Part of a small language model's weights.
Size: width 384, 6 heads of 64, vocabulary 32000.
Architecture: RMSNorm before each block, rotary positions, no biases in attention or MLP, untied embeddings, normalized queries and keys, capped logits.
Training: a variant of Muon for these matrices, 276M tokens.
MLP neurons of a small language model. Each row is named by its layer, matrix (down: output weights) and neuron, and shows model dimensions 240-335. Each number is 50 + 12 x the weight over its row's rms, rounded and kept within 0 to 99.
After each neuron's rows, "fires before" lists the tokens most often just after its 100 highest values on Wikipedia text that the model never trained on.

L5.down1032:40 61 74 54 50 36 55 42 43 49 49 51 54 74 77 50 38 39 62 46 51 44 59 54 48 47 54 25 63 19 24 60 49 44 56 61 46 50 41 30 69 46 40 54 55 56 42 71 35 52 36 30 49 52 46 54 46 46 39 61 72 35 36 34 52 38 70 95 54 70 33 53 47 35 43 49 32 41 41 59 62 58 46 45 53 47 52 37 41 44 44 82 55 43 53 43
fires before: ",", ".", " of", " in"

L9.down699:46 44 51 73 52 66 28 70 37 53 68 40 49 42 62 37 36 64 58 51 49 32 59 72 53 66 72 48 62 51 53 30 61 59 57 54 55 58 41 56 66 46 36 59 56 40 45 56 47 79 44 52 62 70 48 47 53 59 44 56 55 20 29 38 20 45 47 63 44 30 47 50 50 59 49 30 43 33 47 45 50 55 64 54 62 57 64 40 52 36 66 62 74 38 54 76
fires before: "s", ".", " of", " and"

L9.down678:65 35 44 50 55 52 40 40 60 61 52 52 35 64 50 37 56 48 67 57 66 27 60 50 58 56 47 82 60 57 46 57 46 42 46 55 56 52 54 42 42 67 67 46 44 52 48 51 35 53 41 24 38 48 50 58 27 65 26 72 30 54 63 59 46 54 51 63 29 58 33 42 40 50 60 47 53 54 54 31 53 37 63 69 53 56 44 30 46 45 50 59 65 24 58 56
fires before: " "

L7.down462:64 63 62 53 57 25 42 45 24 45 54 68 41 51 44 60 28 45 65 57 67 34 67 82 64 38 56 62 64 38 29 34 42 53 48 54 46 55 62 61 68 53 56 56 55 38 38 45 43 55 43 51 48 56 52 41 72 65 50 58 37 65 28 48 57 57 51 47 51 40 58 46 73 41 53 25 54 66 44 27 76 56 62 58 35 59 47 59 68 59 53 57 37 45 36 33
fires before: "\n", " and"

L2.down301:59 76 68 51 49 64 61 47 48 34 57 43 56 41 45 52 56 33 49 47 51 47 68 49 52 54 47 65 64 40 52 35 58 62 58 57 49 60 52 56 62 52 59 40 31 41 27 59 31 51 17 49 39 33 32 42 73 58 61 33 58 45 67 59 44 34 57 64 37 55 61 40 50 55 25 35 48 46 76 61 52 32 57 49 45 11 23 44 37 79 59 58 37 47 55 65
fires before: " |", "\n", ".", " (", ";", ","

L5.down510:80 47 46 52 48 48 45 53 16 58 68 36 53 44 50 37 46 28 68 55 57 56 35 63 62 31 51 53 58 66 45 55 29 75 55 55 57 43 68 59 64 53 46 58 52 34 42 33 23 44 20 51 52 23 43 66 51 50 63 55 49 69 59 33 49 66 58 44 49 71 43 61 55 52 68 27 40 48 57 46 66 62 50 50 44 45 62 40 43 43 33 33 55 50 64 47
fires before: " the", " a", " his"

L2.down423:70 36 46 38 42 40 40 50 69 56 52 51 43 52 41 25 54 63 55 43 46 38 62 51 73 37 76 61 68 22 36 58 63 39 63 66 48 43 70 31 40 77 42 37 24 55 53 35 36 47 49 52 21 48 42 55 59 48 34 45 58 42 39 37 42 24 36 60 60 31 47 57 47 41 44 42 49 60 53 67 45 53 55 53 40 48 48 37 34 39 51 71 64 62 45 69
fires before: "-", "\n"

L7.down911:50 65 61 49 38 38 41 44 60 64 71 24 68 42 57 51 66 67 35 32 62 55 65 64 47 46 45 63 42 27 33 25 64 62 45 55 33 30 62 56 62 35 23 47 36 50 67 60 58 48 30 50 40 40 57 56 68 63 51 67 36 36 59 49 64 35 42 72 43 53 40 48 56 59 64 52 44 54 61 46 32 34 70 28 52 63 53 52 44 55 48 44 44 69 55 51
fires before: ",", ".", " and", ").", " as"

L5.down8:53 37 67 33 32 61 55 32 48 53 56 33 41 42 47 66 55 40 53 64 62 47 53 47 47 51 40 63 61 61 38 40 42 44 44 50 49 68 69 59 54 61 40 57 45 62 41 59 66 74 38 44 58 58 54 47 75 62 52 39 45 37 47 66 75 35 27 44 39 58 43 40 43 36 49 39 75 53 32 51 69 52 20 55 50 62 73 60 43 70 55 55 36 66 43 54
fires before: "\n", " and", " of", ")", " at"

L5.down1240:19 54 46 60 67 39 61 40 71 52 22 66 44 59 39 50 63 56 60 72 60 53 39 51 65 64 48 56 55 45 51 72 56 54 65 62 72 41 48 62 79 45 43 42 41 52 51 68 25 55 56 35 48 44 42 89 55 47 55 43 50 59 52 48 33 39 45 60 48 70 55 45 56 61 48 51 35 54 63 50 63 26 55 54 64 43 67 49 62 47 52 54 61 40 61 53
fires before: " "

L2.down416:51 42 71 51 59 46 41 42 40 47 57 56 67 51 41 33 32 40 49 50 43 35 41 46 63 38 61 53 56 39 14 42 53 50 50 66 61 65 36 53 45 67 77 35 43 45 43 47 68 49 41 61 54 30 40 52 58 32 43 52 32 64 52 38 35 53 50 51 61 63 30 56 63 53 41 56 27 49 34 68 33 53 41 34 54 45 28 51 59 47 61 76 57 47 62 50
fires before: ",", "."

L2.down1110:73 79 26 54 55 50 50 49 40 67 55 37 38 50 41 47 58 55 28 47 47 43 67 46 30 44 39 43 53 42 63 57 47 57 72 56 34 55 61 37 55 54 55 67 43 67 55 69 67 41 57 48 47 34 44 36 62 59 44 64 50 55 44 43 57 38 60 46 29 67 56 52 76 57 40 67 36 50 50 37 30 53 47 48 41 48 24 55 32 60 28 38 57 58 39 67
fires before: " to", " of", " Fort", " by"

L2.down635:37 57 58 75 45 63 48 41 66 27 33 48 60 40 44 53 47 56 73 60 69 49 32 90 39 70 75 63 50 43 44 62 69 54 54 61 30 53 71 52 67 61 50 60 43 42 56 38 41 47 56 42 37 57 51 32 63 51 48 34 55 35 61 48 73 47 50 33 55 55 39 56 63 39 31 44 34 49 53 41 53 41 48 59 43 45 32 38 40 62 28 54 56 33 64 61
fires before: " |", ";", ","

L9.down999:71 40 63 51 68 40 68 42 37 42 71 35 54 52 28 44 52 54 64 49 67 46 67 48 42 56 70 54 60 45 54 42 50 38 57 65 49 73 62 50 43 48 33 55 78 21 57 35 60 84 39 49 57 49 48 45 21 32 33 49 63 45 61 41 41 61 53 45 45 63 51 43 26 44 32 31 42 15 67 67 64 48 59 38 39 61 54 46 63 61 56 74 39 50 70 47
fires before: ",", ".", " in", " and"

L5.down1028:65 46 55 51 43 35 42 37 66 52 46 44 53 66 42 77 59 36 38 49 54 44 44 59 47 48 56 48 55 41 34 50 65 44 66 55 48 25 42 36 53 42 50 59 41 39 51 48 45 57 53 59 43 72 36 64 38 36 57 60 42 43 37 40 50 71 67 40 23 48 52 49 39 41 34 49 43 59 48 36 26 57 46 48 57 44 40 48 55 25 43 76 38 51 53 55
fires before: " of", "-", "."

L7.down1182:56 43 47 55 30 48 33 45 46 62 62 51 64 61 40 49 43 58 77 47 33 29 38 45 33 65 64 42 51 49 52 50 58 43 56 74 48 38 55 53 46 32 54 24 43 54 49 34 61 58 42 33 24 37 61 61 49 45 56 77 53 56 54 47 47 45 56 48 54 18 54 70 43 54 37 47 54 66 36 70 40 45 45 37 38 54 72 45 36 44 41 56 69 51 47 50
fires before: "-", "\n"

L7.down33:60 58 43 44 23 83 43 34 56 61 48 30 62 50 60 45 66 53 76 59 65 54 39 60 35 51 53 39 44 30 50 47 46 63 46 35 57 42 44 49 52 61 47 51 65 52 34 58 55 50 62 41 63 49 69 62 51 57 58 55 38 75 49 62 52 50 44 37 82 57 55 47 31 70 77 41 43 52 38 50 33 62 46 34 48 44 61 65 67 44 28 38 58 57 35 49
fires before: " of", "==", "\n", " the"

L7.down730:37 61 67 56 50 57 53 45 60 35 44 59 49 64 52 54 38 60 68 41 72 26 65 52 31 50 65 38 47 35 39 38 44 50 60 46 43 45 47 35 66 52 52 51 61 48 38 52 21 57 43 53 67 48 65 42 44 57 58 65 47 48 15 51 55 63 67 49 63 58 56 66 40 61 31 38 62 52 41 48 51 58 42 55 51 37 53 55 61 47 62 42 53 48 60 33
fires before: ",", " of", " in", "'", "."

L2.down1013:63 66 53 55 54 37 57 27 62 59 40 50 57 48 40 67 48 36 60 43 58 58 57 45 39 55 66 41 46 39 48 58 38 34 49 36 81 32 44 52 34 48 66 53 38 44 42 30 55 79 52 60 41 60 53 50 74 48 53 37 20 58 54 55 54 50 52 39 59 57 46 48 66 68 33 52 34 46 41 50 49 45 31 50 52 37 51 43 49 28 51 52 44 73 44 41
fires before: "\n", ":"

L5.down155:53 55 40 38 73 51 56 55 51 34 47 38 28 59 34 09 44 53 51 42 59 37 62 60 41 40 37 45 43 56 54 74 70 30 37 66 76 43 57 35 61 68 50 48 46 52 64 41 50 48 45 41 55 30 61 29 60 38 37 68 43 52 45 69 56 49 25 55 51 51 50 56 52 47 55 32 41 49 35 48 50 62 51 48 57 62 41 54 65 68 34 51 41 72 49 60
fires before: " the", " by", " to", " over", " his", " a"

L7.down23:51 60 19 57 38 52 46 47 66 35 67 43 54 71 44 46 54 34 37 49 47 66 44 48 59 50 65 37 37 53 47 41 53 60 49 46 61 50 68 48 56 35 68 51 46 43 57 56 35 56 57 47 49 46 47 59 48 51 49 44 47 52 40 49 52 33 52 41 47 54 49 39 43 55 47 57 71 26 44 59 58 54 36 57 26 36 38 60 39 33 42 48 64 61 47 52
fires before: " a", " States", " an", "\n", ",", " the"

L9.down790:67 47 49 67 37 48 27 65 51 74 65 71 63 44 43 57 44 51 52 60 42 71 40 48 21 50 54 40 59 46 38 37 60 63 47 50 47 58 57 58 48 34 46 61 54 35 54 51 52 57 43 49 47 42 74 41 61 56 28 57 37 47 43 56 57 47 65 43 41 52 80 62 37 37 69 44 48 53 49 44 61 40 52 64 62 45 60 33 71 52 57 43 38 50 49 50
fires before: "\n", "-", " /"

L7.down404:52 50 43 45 68 64 42 29 57 41 53 51 41 52 60 39 58 45 64 45 59 55 76 64 44 31 52 46 52 41 64 62 41 51 61 66 50 54 66 40 68 57 47 49 54 51 65 55 53 57 43 50 51 34 61 60 29 81 39 55 48 49 52 53 66 44 29 43 48 62 44 44 57 39 53 42 78 42 36 48 45 44 64 44 39 68 53 68 26 70 53 61 33 55 45 35
fires before: "\n", " by", " for", " and", " as"

L9.down7:55 61 63 49 57 47 56 63 64 34 52 47 41 34 44 21 67 68 70 43 40 43 58 34 37 32 45 79 54 44 40 34 65 62 51 44 48 39 50 63 43 52 54 39 49 48 55 78 29 61 36 38 52 65 54 35 54 59 51 48 67 54 65 55 56 47 64 49 28 48 46 51 28 62 38 42 42 36 41 51 50 60 25 44 59 49 23 54 53 66 46 62 71 52 53 44
fires before: " |", " (", ",", ".", "\n"

L7.down897:61 42 60 50 44 42 24 40 47 46 56 59 58 44 51 31 52 52 47 65 44 46 62 43 55 66 45 38 51 48 46 52 54 65 52 33 37 50 55 57 63 49 58 29 51 43 43 60 49 49 38 40 58 57 32 31 73 39 41 45 47 34 18 38 48 55 53 55 69 61 57 77 44 38 69 58 47 28 41 52 30 54 57 76 33 43 28 44 48 58 47 71 51 80 38 33
fires before: "\n", " Title", "matic", "an", "ium"

L7.down660:70 56 54 48 41 67 61 79 58 45 65 45 34 54 49 66 46 49 72 39 43 78 60 69 42 57 40 62 58 38 40 49 55 61 54 40 50 40 50 53 52 58 52 53 41 51 48 51 48 43 62 65 64 53 53 51 72 47 37 65 69 54 19 42 42 57 71 44 55 40 71 73 51 69 49 61 48 46 65 64 54 61 64 79 59 58 66 56 40 61 53 51 69 42 51 43
fires before: "\n"

L9.down1533:57 48 50 76 65 49 57 43 49 50 40 56 45 45 46 39 45 69 49 50 48 79 48 44 48 48 49 62 52 47 56 53 43 77 63 63 50 49 47 54 59 53 64 57 34 42 58 46 65 41 48 36 71 47 41 67 49 69 59 82 56 40 35 52 60 30 63 42 70 59 61 45 74 42 44 65 45 48 52 66 56 57 45 49 54 48 44 36 60 75 70 61 32 65 50 34
fires before: "\n", " The", " She", " It"

L2.down835:54 48 47 22 54 43 68 44 45 42 40 57 41 51 40 66 67 51 49 33 57 49 63 53 51 41 63 72 66 29 50 27 53 52 54 61 55 15 59 48 45 44 52 52 53 46 40 35 78 44 39 59 60 50 56 43 44 53 42 58 41 55 39 41 43 45 56 48 53 37 70 51 53 62 55 43 66 51 46 61 39 69 54 75 61 38 47 32 47 58 59 53 70 29 50 56
fires before: "\n", " ", "-", " for", " on"